Weights of a small transformer language model.
Size: 9 layers, width 256, 2 heads of 128.
Architecture: RMSNorm before each block, learned positions.
Training: a variant of Adam for these matrices, 224M tokens, 13666 steps.
MLP neurons of a small language model. Each row is named by its layer, matrix (up: input weights) and neuron, and shows model dimensions 16-207. Each number is 500 + 50 x the weight over its row's rms, rounded and kept within 0 to 999. Numbers have three digits each.
After each neuron's rows, "fires after" lists the tokens most often just before its 100 highest values on Wikipedia text that the model never trained on.

L4.up250:516518481498540546538505515421492428586422536489636432532475498515572546530552548488524544396538516410533501513546576484465514495419434554471355491631569544533521530432481553475554527536493519487496592540423409487455542466516516542524507479515417429567569490552522523482460476499454471495491516483480450542460425495472524509548473509497487521501436470483463480459498462524599477432572536507451560487419408497562591505555469432424435482449506540611464451485552443428509545465475434487472518459688502523441459470381454541453465456520536479619454443573444536457372519520511507439
fires after: " ", ")\n", "–", " the"

L3.up520:565467527513530454485520509494472461561483512541573512521569551511513375509462517457506453572623446371494420431575554477481443476467453529474349509528574506558579525468560565542498500538523473514446500522514515588475432525417540495403409601512484508484454477464440523338464511521450518508444461437528451478481463442534590467457534496489494501402579462564582470498494493452442461554540557539503558526487435549422529491493439401521418452522528544424475486475518377476476530544530563436544580484512509495446470458449476582591502515468517567512519495573403534522515497587460469560
fires after: " ", "6", "200", "201", "7", " ("

L4.up671:541473411534515441556541420491515561517504487506394471489569494496568510566507482473391429514510469503504411477501501432518424503559494535502429569524453419497511493476466525599490503502411555461501441607491483467424556468458524617521480626486564538438548423462592553418524464445407412551496480488427384499514541508549517475529555459590527481505507485566457479537450483523520513513515499563536470521571487583447532488510485492565510472432568491491429490497544475538469551510597512470471511516411526465443449480441413526547512509505469525481569451578395469435520428508477511575
fires after: " (", " T", "w", "f"

L4.up1118:594510473600518490648494532488500534451478496465532520444488472537421498481519519478457489421578436521563470483490551470480480502515535543483448528495531537518492525435560528568464567465512497485435462560497466521493495528420578536504511526686438486554490489517424440516530500534444521459544540472551464475560470470445420490560489466523602396390491483450563463353533428503511537498552551475537522570514465563503528518553507566463434505510506508499494510522516424470469507515577416420497431530520498580452444483436522544502381458568520503445581524602495486442486528662399457595
fires after: "\n\n", " ==\n", ")\n\n", "==\n", "===\n", "==\n\n"

L4.up161:450545553512507519462465504488410554472488474530629519499472525483604498492490488397503528351451482580450428561577478504436582549485491514517423507527528481545458542399464617525541446536502535505441586522535516407464499469580446466477458513678410466454450513538478477532521460515525530503436469413474512496503498540496610468581434582521503477476494490452581474486489385486474532489550573485478531462453542449538540332565449466383544428446448496509448477627519502462502510547489524504550454502526511523483442556459495545489484511521480433531457452527510459554462563525538519517
fires after: " ", " G", " |"

L4.up234:469474509519518499461545509400428499529413493540511517560542509562587560505525449507442459458519561397409483422472470510564550437539578450453493497519577474529531485469433582517474505485488449476502546445515472523449513563461589552460492546528497521456674467429598525485495510556457505442465504447625435455456590508415509491439524461521490385541474480511470455460470521525483474488532499417448486486445368478550542496578555525435457496520474525423522573526514423505362488542528480368446440465541555489451531461492516487492542511489475612540541433638431489519532551453426502573
fires after: " (", " Ar"

L4.up1232:550526498466574496529510476542533509482450526467489421482535528522628516553539532435474451544493462494508509421474547518513429482506593551497472531607519583543478447502491621588510611522485595464449585493532538518421539576428563581487518495546436509532433446448530549459469461585441445501444477494517420534561471532494491549546520440475480491429496484432604539492513524476463551495477520500491501522442517597541541461556522420481454544486539599424541514468620441492458489474563489464605547474454519612460575498479512622420410522539514659567515417525433461525437529529455459512
fires after: " ", " (", "."

L4.up1390:595493570415554593582520560412519468491439556501489498446453513509495505489560496441521446599543577412605513449432529457480523527491438408453405483560504434508562517522479593551589599474574439472482490563543507471442472468496484542392444515517599450470602493439493487393374465478451491512506494470574495461403471596497545491538504403524491526508421468567469496527444440491497474464458500492541521467552469513434498515532539477546531567458540549534417471436447415409434512490571480432493557520441496505443577506455538553471463499540527531613481494570558627447489507446512491477
fires after: "\n", ";\n", ")\n"

L4.up93:524506597373535409605511514505492527495530507512532551479470446592445415512465401506487543497607461526577521549525516538580511523507428435522497515587604515505513467442512568547453457557484439544482516525442499569514541554463534492433495526518398392585474437513486475507522520595410472468534461477464548459374499420512527498386513537431583506549507510528491558458542581542501561555508520439431465518478448556549502427453561483466458407477532520437514449540502487467491508526535476492541500508628463477518583460526609560484480552434499501557578437563454537529465457450447450610
fires after: " a", " the", " M", " l", " t", " The"

L4.up608:450521512512570582469555501507451430494510517508535571526459573500480509504500547512484512438460470487494545487355543555462427428492517626517481578427505505475512436541525514534562495509535579440508693564529412527517471463540535523462498517494458511547535528530474525531442565451461361486436475487454519590524495517499491468454500457551581565442491517562468501370564482560498517512523498553543459401548566467378573542531447516598500475531551462481482416461524442473496602478534508442506561561533490541579423527477517499615463459503493491543458491542512545466568491643536488534
fires after: " ", "===\n\n", "\n\n"

L3.up1355:507573481471533551541529583513583531463444531438548527465424437499587498486476468472617486522576567539605459497432473482499452506406515523473492492512485542529521511523478540496481586580505570425492565484458482530468592481489474520441412556553396451457452442431548537495493479563428515517391535471562399546500401407473481451600520472549526367440529483511537530445568539489521500458565506525508503439511520514537468346499541490501469544434504585484554395490523481473458574488556484582577464526438524524477527532455544501432482527644531494514554410506538469520464459531562450479
fires after: " ", " |", "%"

L4.up1000:550535474561570518530568555382531498439490496564476463523531442511564514502521517441556466496535478440469459469573489515558447437441492423448433552581431513571472434482446557473439607512509411567499589474453417514484561469440487494446453459556436503530539542457486449451508491463493553416461541522474501534507508448499539521511439423487529557520499530569502434416480437491533416504589521504494600552415446545515560535445454475501547533567554518595446550455496478487421417452575446441469549478556489512388560520488558506467568528465474642634549460575549467459569499426435506456
fires after: ","

L4.up1144:574510567481503504591483528498528554533469488478441561441418370523476530512640431514473444574572458467587512479451430469536476506547497484518462443568508522496516507511447491543478446501404483545439566633460450470450491533495522631505433543483465518506548515372462512442519427464454520505576472487552385502398478505495437452484479450575472385490450490487450470518495471505548580474537586508463458512423422558573504452499540441536466517518474557402549504473484497453433549530590472478508454505458501484478509375403507524519470481468489562552638508540467456456544466470504459523
fires after: " (", "-", " \"", " |", "(", "f"

L4.up212:516510510522552454460493421413416520524477588536579554531492569511672471568565498449407510490483453449494451477511537507437514468451515553453431448625564528547502514484447501498561507541568533524490638537487538480433571455491515542513493600529446524571528511474543499419509508400456445575481472494434448394563437490581597519497478539568532587486528476571445475529504459486505466532440558528496531532479382484481614498559499531535451452458487514471516495479590442438471490536515532500483486493539489574433447479418442555508461436499468495581436421536415483436502512535498526524
fires after: " ", " ("

L4.up406:489488571511552564509509470522439459603455568562575526480556525499565414528495595382476397489581487480500534464573525494485372505460484550457455486553524481526443459486487519517540566452467499423407558585524563539488522517451525545544513539482466418484540525417498547410465544443490544541433476444511536525460488510513629440623527497490496515445560489490498485548537458575523494585561511555538515538495443547484570432457497503459413474496546553488576498568631428426486456511575546548511413493543459584459488405479461639516488483540507481505440393494476507459518506576479511436
fires after: " ", "\n"

L4.up1294:586496506570520608539496573393560470520494543484452513515499485514463491535481494470539517648556543391522468565453559462509498496441463530436427425456527403474500548430479543609545474505489446453498467550504437487471496467619450548465531475474449420508571529501501520477476498501443569554462477523512532567559502469502582452531568426511490471424548549466520565443538433516461475516545455505536501452491522558401538383478547512529480526459540509544439424463539420442505483533524534444523560512422543588498578458526494615492451528500456527493459455539358526427613416590452505472
fires after: " ", "\n", "–"

L4.up437:571487511530468371468513506509500518477474463542605534475522512496506476490517439492497334467422495539417464406470461565500478490514374504389454570550471483547497426459410473526505511492509491524499523526416391507509460430429592513521513509615516481542517438463546496446434450462474535419448519462394458339561510413559416458501463484523512400475492499448513491405532531506480387475574522544421470476511462469408503483502491422483508523458526508532542514556431503615509508602610444503470482465505526520474501490405539540509518518470481509525527495488480463497591460493514527537
fires after: " B", " W", " H", " M", " J", " N"

L4.up1363:503468516462484572557462502501498465514431514488572450563385495474487494526478409527522492464438599542527538446572504486445518477419461440458510432538568461526514563545526436547475462570536455424514560535492403491467581460611467451475480492555442402490523484537528528508529569503534427562513458536465430553472388503547552582462498531469481547509496506424552475451436545555478472381429496525460549540554407476526488400471522416570543620456552670538518462524517581513520464497444515568578447549488545433515459452415418509518435527554476447593424539513527491557485446507512530482
fires after: " ", "°", "-", "ing", " for", " of"

L4.up442:517512394495549517513542481500521518505447482536450474616538501515496524468544498526524387527508579464567570491522574489477541486516475470557514467497473451495614544419554479571509404485526489444517574542511388444515519468387557502460530448499492460436583467542466572508491467462377410490463493479495505507510454432476598427428566463536550509513476479524499605380460455587578521463486480512481513573523483559515505545467542534596516556467466508464377480444566472524473598524526473475510422535610502439545577455502501502543499489580514536558545544573439577471513438428474448574
fires after: ",", " |", " and", " to", " In"

L4.up111:652516502499531483525580422443420525600464489543594526627503489549478507481506525456528472521534456401554464538396549494524508491571554552433434453508539541527509484508495490499444536517484472518468460559498391481452462521445576530464523485583447475583524544549479483473481457425413474449520523480552475576615485478558516595553438384516621535495431519486547385409479428614536508524587455508547451519460484493424567542536428501539525457502495405523453553518496548567496504551519320441524483473570476511479487490462461475540462490415543506501496394614482571501490505579475479538
fires after: ",", ".", ";", " He", "s", " was"

L4.up262:483463474489568564462547443555519429584489452566551472413583599490505484499523555483493423393542570485479502508410585497570473529512548601539423486447497526450567445395511474518490395522479515464482564599521535601492534601452493516543533513537536507551540489454494464473539525504513539563423476450507494510543402456492509457552479490522551516490473481557450484389461424644550575464525503559551473442467484486503559480577523521530447428429490446511445495519532475478428583454530487550497479583619509473512437551488438481553427545562507440460532474475535476488539439483458521555
fires after: ".", " ", ".\n\n"

L4.up775:482516522440514438530528478496432503533467592439585502497491458497479514503609480519416558524590400492524560467470465504511420492529490511492443469577494541530416527635478485521570434579445558508484520467415499514467464510460532501479475505517491630580495432501460526475569527514480494558484445549478495440516442575609457432454503488495406554501557496467520548557509495545537604435580526528480467542493447471544494445530484422573454450476474572461586533546487426488520432550500535552559501521467526509432567422432536568585453484565442598667550470540434510516347487437474487488
fires after: " ", " the", " a", " |", "\\", " A"

L4.up1520:520512513526523530573507500501542464426524582481524480576464468492518468480433541439573491500474510463552552441524540479468452476448447459513444535530583552607479507517437470516447586547530488546509587480430415504496582469466533499493478523508383408503440545493545523561523448518469454476470501557461436463542471445480503558631513503509560404442413500555542477482506483391542525492521469522540568629480577548554435493528572522465428640481479560591486501452552506406467528458508479527467502477551531582465560406430503530428501531558528545559455507572499507419491533464533481393
fires after: ",", ".", "^{", "2", " "

L4.up509:548536465596477465594472485432478446566444558513449514478459445547480492523564477540514440479521597468485432559511570447438537480441477487479511543488542551550628476544542613486472575525533467535495543487554487492519535513405490508474484508505475463588589452559571516494556511533393505497561502453463540416480416522466508468575516550547571431540479503507525498431520549428444406521513526468538568635478437548440524460597529414436360497434536489482554509494453425469527431473599428476498482509578547565435488448485484472424530530429545579507608534641473494470556469409473538537
fires after: ",", " J", "),", " and"

L3.up549:474509458456555549501557610525494533489479565510533493602533438472517494476515518423508465436427502482550455436495565548481555462452442484456483592553453422514442512502442518610490536572499444448584546460494473515527554524491433466483554512558405435519477427515521433551541511503493468518491521471493512577418396468565581546614447544449481427545549473470453453505455468589577536353435497508445488504564500509458548438505543504368492588570476497546547385558555505499548456461557461539470471521457493532386396533456485592477491482551419499563441495566483537551470498481549561472
fires after: " ", " c", " ("

L4.up699:504556456589593437591549474438474486506500506465432522518476531556594517511573482500481377533590485512574538529474554423490587516544530406401444481545535536536532451476458473559450565522507459523555604489475497475466528560395564594447487523459464512557562517519519478470490460504470479500513485531463481507551526424529512533538460386535495463544450468567491456512457455486523517515505557445498578434460445521493539541540536559638474482432535515429502474490642442543484522554613438530465447533506503453456511415511506545459474549489489622611548457645500512472542452530483510520
fires after: " ", " (", ",", " was", ";"

L4.up980:495526435489593458527477497381484591467495516492433458568484508497526511456484434518544514532579561427531500505471573482446467541487477526536486492544484522553448533540558490538520522552553477445491499526455397598513467453515474556446419487501474544515498489401597522437400568504514428378404490512519510502572437537479469513460476401573554433504559475447465538485479548497550391513445505544520466462522431503502537473547563482558530630438512514505466461515535514512389431461509518481464543472452522467434547519455510653493512528612537513508500478544601523454514559483557500470
fires after: " |", " —", ",", ";", " resp", "iv"

L4.up40:550496469505538466515533470553369593500524453543498535539523444571480468464459572452438398554546484471502460450543576486511451483456586535523493566479545652488527509456419638540537527431556557536476540545534466614461495552517605518489549542519575676490487544533531461538449478465412475464512523491599466516490519451522540493531429406536497456480486434495456402524497487482443502484515461538487432440388429481446486534482568581568504442560518528494478565465534488594518598493538558405498469520547496484465468476564391515501507503540539555486489431552489469447464455489524496615
fires after: "In", " (", " In"

L4.up847:482535476410492394571582617475429515447536471460525566514539477544514465490583545451437462557602443439570457561516571484497567571469402432438351502509456525591471519492470458534491488433521542461530485540502419519525522548401525547445441526487495519554571481480480450497481430584520528461415548500530518554472533462482423475494419391475439387443461496484462506448527529468477496465512509502501511473433421508535526440553506492477478479475487524480489436470479448544466467507501430485536466444488504478449475409538521571461489502504493532581599380580493611440498497521419499613
fires after: " ", "-", "2", "1", "|"

L4.up1188:578489497549521561566544477421494478465468539486564556511497500498594455526442481517447552496601451384542451446530524493544352465523489478450430580489540548486491431416476510515510587468487525452544627523452515536496576449577422614490498551498511455495478496411475541483526530414484494523479495468499450589480551492477473448510565404531490506416480528522439488512464506584460508554465513515519503466456516573458560507450566515550460519489550562516531451477503431504476420469655456456505518473497477605489443472504416540517455468535507550570370419572453514467531466535479510438
fires after: "-", " Pro", "yn", ":"

L4.up1057:527512427423501535582512528470503474564551542478463497508543481544458484502569540425443404594497454355495557450575493544498393530436521456463399458469420435533548484575485449539512640480546433449553466573491425474526485559401453486537462523519515534490548524463527496408545409520474485451488437463533482495522547518474582550538538465560507564517469533580453495524502519433540452549402469459534516608497415612421569455520575471423427483430501537504445416496592374446466489483521460471476482498496481522422468441490478560445501443508547555516463448577419525413527555555519486473
fires after: ",", "8", "0"

L4.up709:515561511408594421513541421401500551536492482531485497551497561557554510515562544462581453485438416516499477535515527503458509512553479459396487474523538529481415461458436491471479488550461510563491479513496461496456545540513585544452519414557420457578600396475518501423417543585496487483498500498505430438514476396471516510566407368541610447518533531508531426420494502546507603549553540442533492474416460531601515409513467462521462506456506463433499487423469527551442493600506443510499474508493426468528585426529541523539509504470497504567576440566518456473529520464420490606
fires after: " ", ",", " and", " the"

L4.up371:515467529567540481485537496456388486497458542482580533485453439523563510490433457432498467536545412480503478515525526471500527524621499481506505427507531523584480534481430560468568614451555682489441503550495513508501521472451522615502468540624509535417455524476439550577489455455447507478486462411536473512609514474555470461457423489513646450453475484458572404523497445449491459608581508504484542499439493547442562451428542498540494512516532457507465550485502482559538566580568472432480396525392481598489442348516553585438445491478477520570466440486519478494469446515464477456
fires after: "|", " S", "\n"

L4.up375:596533503487535493623521556413458505474436594517545457522497511486523462520563503516522443567590518384599446408511591465533499481475446447462390547490509536485521539412511477544543573496444588455489524543475501441411539429424553678454443490528443471572542471472491477429494467420456538498479461494498464506536469572534522503506545501526524520457530525541527494517470468478520494472522530483499549458422490480463584453521491508542431497453523528491490478480638367439439521450553524496551486403548546522496525404471511632491444428485491557588503419637425502415512489587411465477
fires after: " ", "201", "–", "\n", "200"

L3.up948:458534525510548524613553468534375475596478529531621492569504497550511477506515600471475424492532426462477477459454617418491451501509418488411532505577590535563529527494485655522488565534455450447555531470505539563482547535491528619521503562481453470515505466503569497460544547565508536549515492417519393501499464445504477525573522528499542509536478514476535472532456481537492516424460447487447507491460472455509575475546544543385446536587519491501569435509575524531512472495521398526465424508585561474371483435419424523498525503549459492562534496653368496485474506438498543465
fires after: " ", " (", "–", "ing"

L4.up1153:561499523523551448532507399387472539473499472513456501598507547516558475583503486504454479491514483451470417490488610565494441418506512510483534491569477578488449540433498568483399532451486488513514552484411437532471539504538502546430568557589485595469535443390566547372468526484448490538497471527488402418525411493515448519488489460539526523515492447523416412428475521450377518443486527542497436502421481453528544442506508436520494523455483519497560522468495443463396438490552539343451579513431557511417517420517478617534493483478467626511480434555456534468593438444400468550
fires after: " (", " L", " P", "it", " J", " H"

L4.up1012:512535457562478427461511574564462481459486498450527490528530498603463488469539583447478524546604440505552487500528650509583565498426419458576410503503478522493449449430481543547453505434447494436466604609500428454522533516411560492455507514559448547624532488487463450408494404520381493464501553437548477510520451427529466427475418469473494348494507473578508556476496483384413455468453582523465464554411451474479538519493626501530466485427474483509482351423485477502538519514595459441505504452522544484511536449532477631466460498563508514566501474601524579459512457540436439610
fires after: " ", ".\n\n", "\n\n", ".", "\n", "==\n"

L4.up179:470483563516566582453435501558473604494474532489512463569435447498559495547473385533535528486532513558414493341492537449537425536532521440427483542535509448524510485623514471477453514478545447489516526456503554517531455473510478542501409619538511557554500420491480487440548462572490484531494485456487416467463461509516466543555424467622529523489496463436474500470440503540542519394442514533432526600463439525502536484421538537496500551477531534557650514502486483499544454478543458459476516553500566393374530499469503541563414453580472568489500413476470439500445526424472497509
fires after: " (", "{", "x", "\\", "ome"

L4.up564:470486465475445532540545440510577552453441500474469537515392525505497500480565441464434474538546560481584563495424514497476411419494493454484434572482558528617406529388519488550457498514555543496516466561572450471496461394497511450465408562525469467473428493517391510435499447544493432476430484575401519512492537571428503537532537567511532427492534525498525563520529488513436563544522536483458491453589489505498524554546559434689541614476519506439478518486428411499462449534469451436577515521410514538456508497465552568476461547445505507537553395463547502481507497516520457531
fires after: " |", " "

L4.up810:538499446571523583635542480480421510560495469500575552499495500537502501470491537447528441558610464478611478456457591387570452480498571542406461542435543514501504544415596506490471479454521505469535513512521520511483402427522533572405460499466479483520470521455481441505488431338520562496453532430535521558596447527491550497527455475553570472343447523457433461497527400558444435515568486534463494528412500503417627530526509485491368482470479507600504515456512485531579555502537380526539534519506512545516410495525557551491429460463482466613456491514483528495576424555450478473
fires after: "\n", ".\n\n", "==\n", " |\n", " ann"

L4.up383:486551536592471543510505401584459484498445661531506477522481553484537454526634556428436391464469494492498452457526583454454532581463521431500442466595506563517447507555393509561529482513578521522547565499537529478490483455603462546446505460559466609433511495527615470506460531457578530535388463501535491521458482540551534473503553560483527486524566474537499447555461506450449475527500499533531510412524499451435508531578496534510494457473483490559325509543479518421497482482557596471477463482553545490475397535478463616476501511460496494487493380485451516548440573524517493456
fires after: " ", " (", ")\n", "#"

L4.up177:556479456533513347481543412432458550503478449535510544544555510535440483439571431512473483485547444519515477518477469552548443456513524448443522482599476516481492494467335546557577557530546507529502463574480496480518530525525545615532521539555464483589590447444551542468511463579381583527485484483467428437492465475568517553487414507501461476488503437495485458505464543608482637522511563470492448435479541506460518512425524595616451523502560570473471555496451479561485536595562508439553452570581498535512512463375592575517449490448519463575493450511510482489454464511465495510
fires after: " K", " M", " B", " J", " H"

L4.up1250:560567544521485523524537543399489521469474577472580498503450610565569500465494484503524458502533501516504449520526586468470553493501513412469424463463483491526467554397499484542522480546509557469491703521501492434499443489468633574452526525642470577514489493564582451498463459544502523527425527478542451473649484532465492447485479409537461467444494510502507510493516451434466377455482530464538500424468473459481450512463521610635501518472523533521384480512480471470519544544433513414473496511524502619455489591486575543498396484559545461491521381498535519515514521534455507492
fires after: "|", " ", ")\n", "al"

L4.up309:461537458581591488552547548512550495517511506566538580531498508553524474501530569509510437499466464480498491524447623561566432450504583432459413481569452475520483430487529458571448599564517452499449598543437521545510491541443546501533549505525354513511493467513464430448566450451448501510470554474448387513555551492518523521489441401466500547442413521560551447504485428396451489434526500504525493500386499483398494451523574588560469466473441497488480478544491420485386487540591541510478480473477528495519521483486531464534512450600522574485479486532538428426511538512487436584
fires after: ".", " (", " I"

L4.up729:556469510465533462494481535486458510610511477558580494492494465551517533546620453522525449444512478489507448556514565436493484508477540506479479482514564546436458442443481543517561547538517520457441530572499483481428478454478511554483448479549555525534604508449542491491567579468430474509447504458511447448502392476423455452506484401541474455519510464517479380404484521509476606565520508506506481400421436529585596376443532481540435486464522500555548513523555464617495554550542488505500474508503512458430527471458453557499484515571496494611486464559479542458480431584497459495
fires after: "|", "-", " ", "\n", ":"

L4.up1384:473558534506457542474515573536538499516471457510411536537430600522465463459582431432436404441544555483545475472425464399467480438508416476518481568505476492517573394465465609554408472603465537456477452504454411424530438433607624514410431508469512493466497534492490503485444505506471370470434515479529493537590565517502537461506443401535497377494461435507499472510500491501502483498540514494465433385504475517496532512522533475629467553516530508426396362516545495583484552453569491515525476563491587494503571492486523525542452545450481484467485522542568550465571458518529458577
fires after: " ", " |", "\n", "|", "%"

L4.up464:515520505470533521543512502507456463574469494451564532460510471507644501513476589401551463503557490498565487483586567396463409499474546490348404535579538534544517542503558541477528544411468500469502519492526489418432512520524575559467480509520453523477500480484556485466469491507423457558470518505579423586518443483549544502464536424483568476413462476468522459476499417570492543498463526465461495519442465507482672534441520532501476496484609542442468479509573443499505503466497393464493527540498508497515541526515473545527474453532435542502485344553414544508515577557504493505
fires after: " ", " (", "\n", "===\n\n"

L4.up258:452472567507639418480554424549432547567417506531496490502490499556602504522501505448407389518485472493580459377364586521495509484496555512452382553552558426424555477491497494560538504484535446486499535539422517465477416573473513515465524483575477577539583483484484447412541533489455498503447543421518432507507459471528531492567526499500456446517484462529505436470539438553544543523485505530527447411435472485432584565511489500453482472515478506427607495586506420422464517527569491470530401461422522478466482458472513528505493498541479502547482355501450480474410547555445494611
fires after: " ", " ("

L4.up1123:448550524508510349561514542519531540542415445532433505541535533543458532489492490488499524474503456588574555498562523592605478461523580478505513533502507452445559523434319487482459448491446485465500470552441475558518543450539465602515447455556416459616628469562488518461528519533503526443487535417519503491508532444477494456533431486516549408517504522473469554415555461470499515511519497470458534516465526507511585510548525524385434536427535554544469428478562500630516555478545548473481471472700513539531517392478571507482464412476425532485484517569531535568595439568464456570
fires after: ".", " one", " wh", "B", " n"

L4.up133:508525582429495458532480527416502443448513508491582504538503534508591470526567492476496380579426445450472517432597435478474426500514391554450438504542552539570525474482479505494476516562489501523467593496495456503465587526363460472501537575595508572526528513488504555485507528509476441578447439541519431426553544538556582452429456524585417509526601473550572485487485538453508527531482509525473510541531427454573566522565498488484466575527496510492475532453497534431457502505472513498478544504436533502329493515438584489482584438436489544554465528520540469492503556430555556495
fires after: " ", " (", " as"

L4.up1110:563480500491465494495455481515521443517551524533432475495580559495476498477552497476600417485518563494468537411579520518511503564491471485468510660523538526514472498514495523546547486457571515479457525510475426520471475507489466574444532524447524487411527485521399548542377441591499534516457464530517456508446560455551542512462547583440449461476586554498531546479520486395420554584545587454462541574502483507484497424544525399540447489441525542521607538533460483462553473505534556455525574475539510550470526452427472560501542495503436506552461426459440466558422580512529506490
fires after: " ", " (", " b", " K", " Sc"

L4.up683:536455475411599535543516496467515533474524515529484476471569557479532508517511506459456449563553581446508513495467512514553501498577555480413534541566486518521521493538466459586482516451501482541489489531496531580438612473426566586447457509522506526559473484406502476419544534490475498476525474527499417467504513501456463514536429367552547456527598504544477516523521584506468556404446518454466459655390469590474553409530523496543576432475566520567522483487500451451498540512509519489535570493500536452405479416519415481571448410557475574529434431536453533514491506511463499521
fires after: " (", " "

L4.up71:427528433568575429525511532491550494590458470511422516616471495588514456462581585512525440494505414568521507541475484542486456541491538510497465568440488397510535506523493474540480508563464425488493492529489468457479533593533541510491448503600426493419526448542453443488560453492386553506465524524470387485510518391495574570494463478514497430519438507530449554400486544482530529467421533476501493558515497588494579415528553538462471590497423539569458471516620468456492535513498513576498433516542566479488479464468494486512512431535425549472505560661415514437498460550469437650
fires after: ".", "5", " ", "6", "==\n"

L4.up1302:571490409467546484518518599413513491510497570483601481513533457474539511524537547563541516436505456406576384532524510516460527506476461548485433469641562453555505508483395553542527490480507422464495451549487518510416593466532528573463455499505462434428516488504622543494524482573486572511500501446478442427475503591511417522483514379532461378427470463470477478509502462455440504467481585501454528496413537558521555530437447456470434571431579543438512471504569416537480494540546378459539467427435464645526514442477513681450482417490501533641520434521526562470423541554495514452
fires after: " |", "|", ";", ":"

L4.up1309:566537509536522614609476506475496491566381631512569530528554510491574526539500451472425423462530436451504416502514539468494495461528415571379447493578514575435567481454527526562564496569515572539495538550549486543342512534495545517494502533476501458481495503458504571446526550469399492546387507467466507564516449573538578485491506482503509526416532517504483500561529449483518525476559608531415497494539476490460594434477506530534424504489551530497439477471622487494562486557533545491576542484430465538475476435458477574557459464460482542546479479554460565535501484549429554465
fires after: " ", "\n"

L4.up196:474554463462506507617553447493484578528435531467607502526475593518495557466528558477447493526562535521521545378429545433563438488466500449501440463417499582510537540494486482598467428501533549501546598501555475424536489499448555550473507478501419434542477493544520447466517493585460471527433512619586395535616540531448499471488526538538564504352501469498542506488534487531577471498499533487405443528461538542479565567432540496606455532504488470443535435537563475508557555537487531407498459529574528490537520542465540492534416476616472561561511452569585508493491395568421473556
fires after: "===\n\n", "\n\n", " =\n\n", "==\n\n", " ==\n\n", "\n"

L4.up70:554494549454440504582518487531439481513447518477536547423509520525498518489573400462416472383547486479577490470457532548488499541536498481483449611549573536500448501502505497496510479529490517467492532536564412546389453497494599500460484469548561522482541426469419558514436501422489535488579517418526490437482520537458454450493428466597483427483480490462428403544546462518476575542626473510471556434449503539586492425565513486551411470410469550525578571564516482586388629534554533521506517532422515515462462438515464655512448525491504501565523469511485516553367481583572505481
fires after: " \"", " |", "-", " '", " T"

L4.up162:595494548528488414537488554425503487488433517485516500562526443490573520559583529421547486450512529460516536453562578435475494540499465483532492523660576600539542531458413517590536607523499529458541539464538519465427521444571499585484517504501423542578595475427569524540481479492451520538492486525403373449542465568480494469540422522599532423433600446480503460456496472413495514499559558474496534534428451518570525470491556432503426444437459588520514453499555438389512480471521483471468429429539527543470551452428505663416496463492521504605443423560459485511511486578489537489
fires after: " ", "\n", " ("

L4.up855:434515449550548453495485512534549532553479510510458432568537471537514478496564477519489492518525496422427542479501574535529482489509534505488316448498464441513505452464524530532432455557489564503512489619404481477503490534499574455591504493599400540500487532540469440469568423534523488452421541475506462513498397350483533433529560488440603404510522494438487502403482479563562467499449501505537524527486505552452572458511506513458439525509459491477438553528524440496435530570538489499462414522588457615443482470469512486516473528496533561516487485587504508512536475533467419617
fires after: ".", " W", " one", "W", ".\n\n", " Th"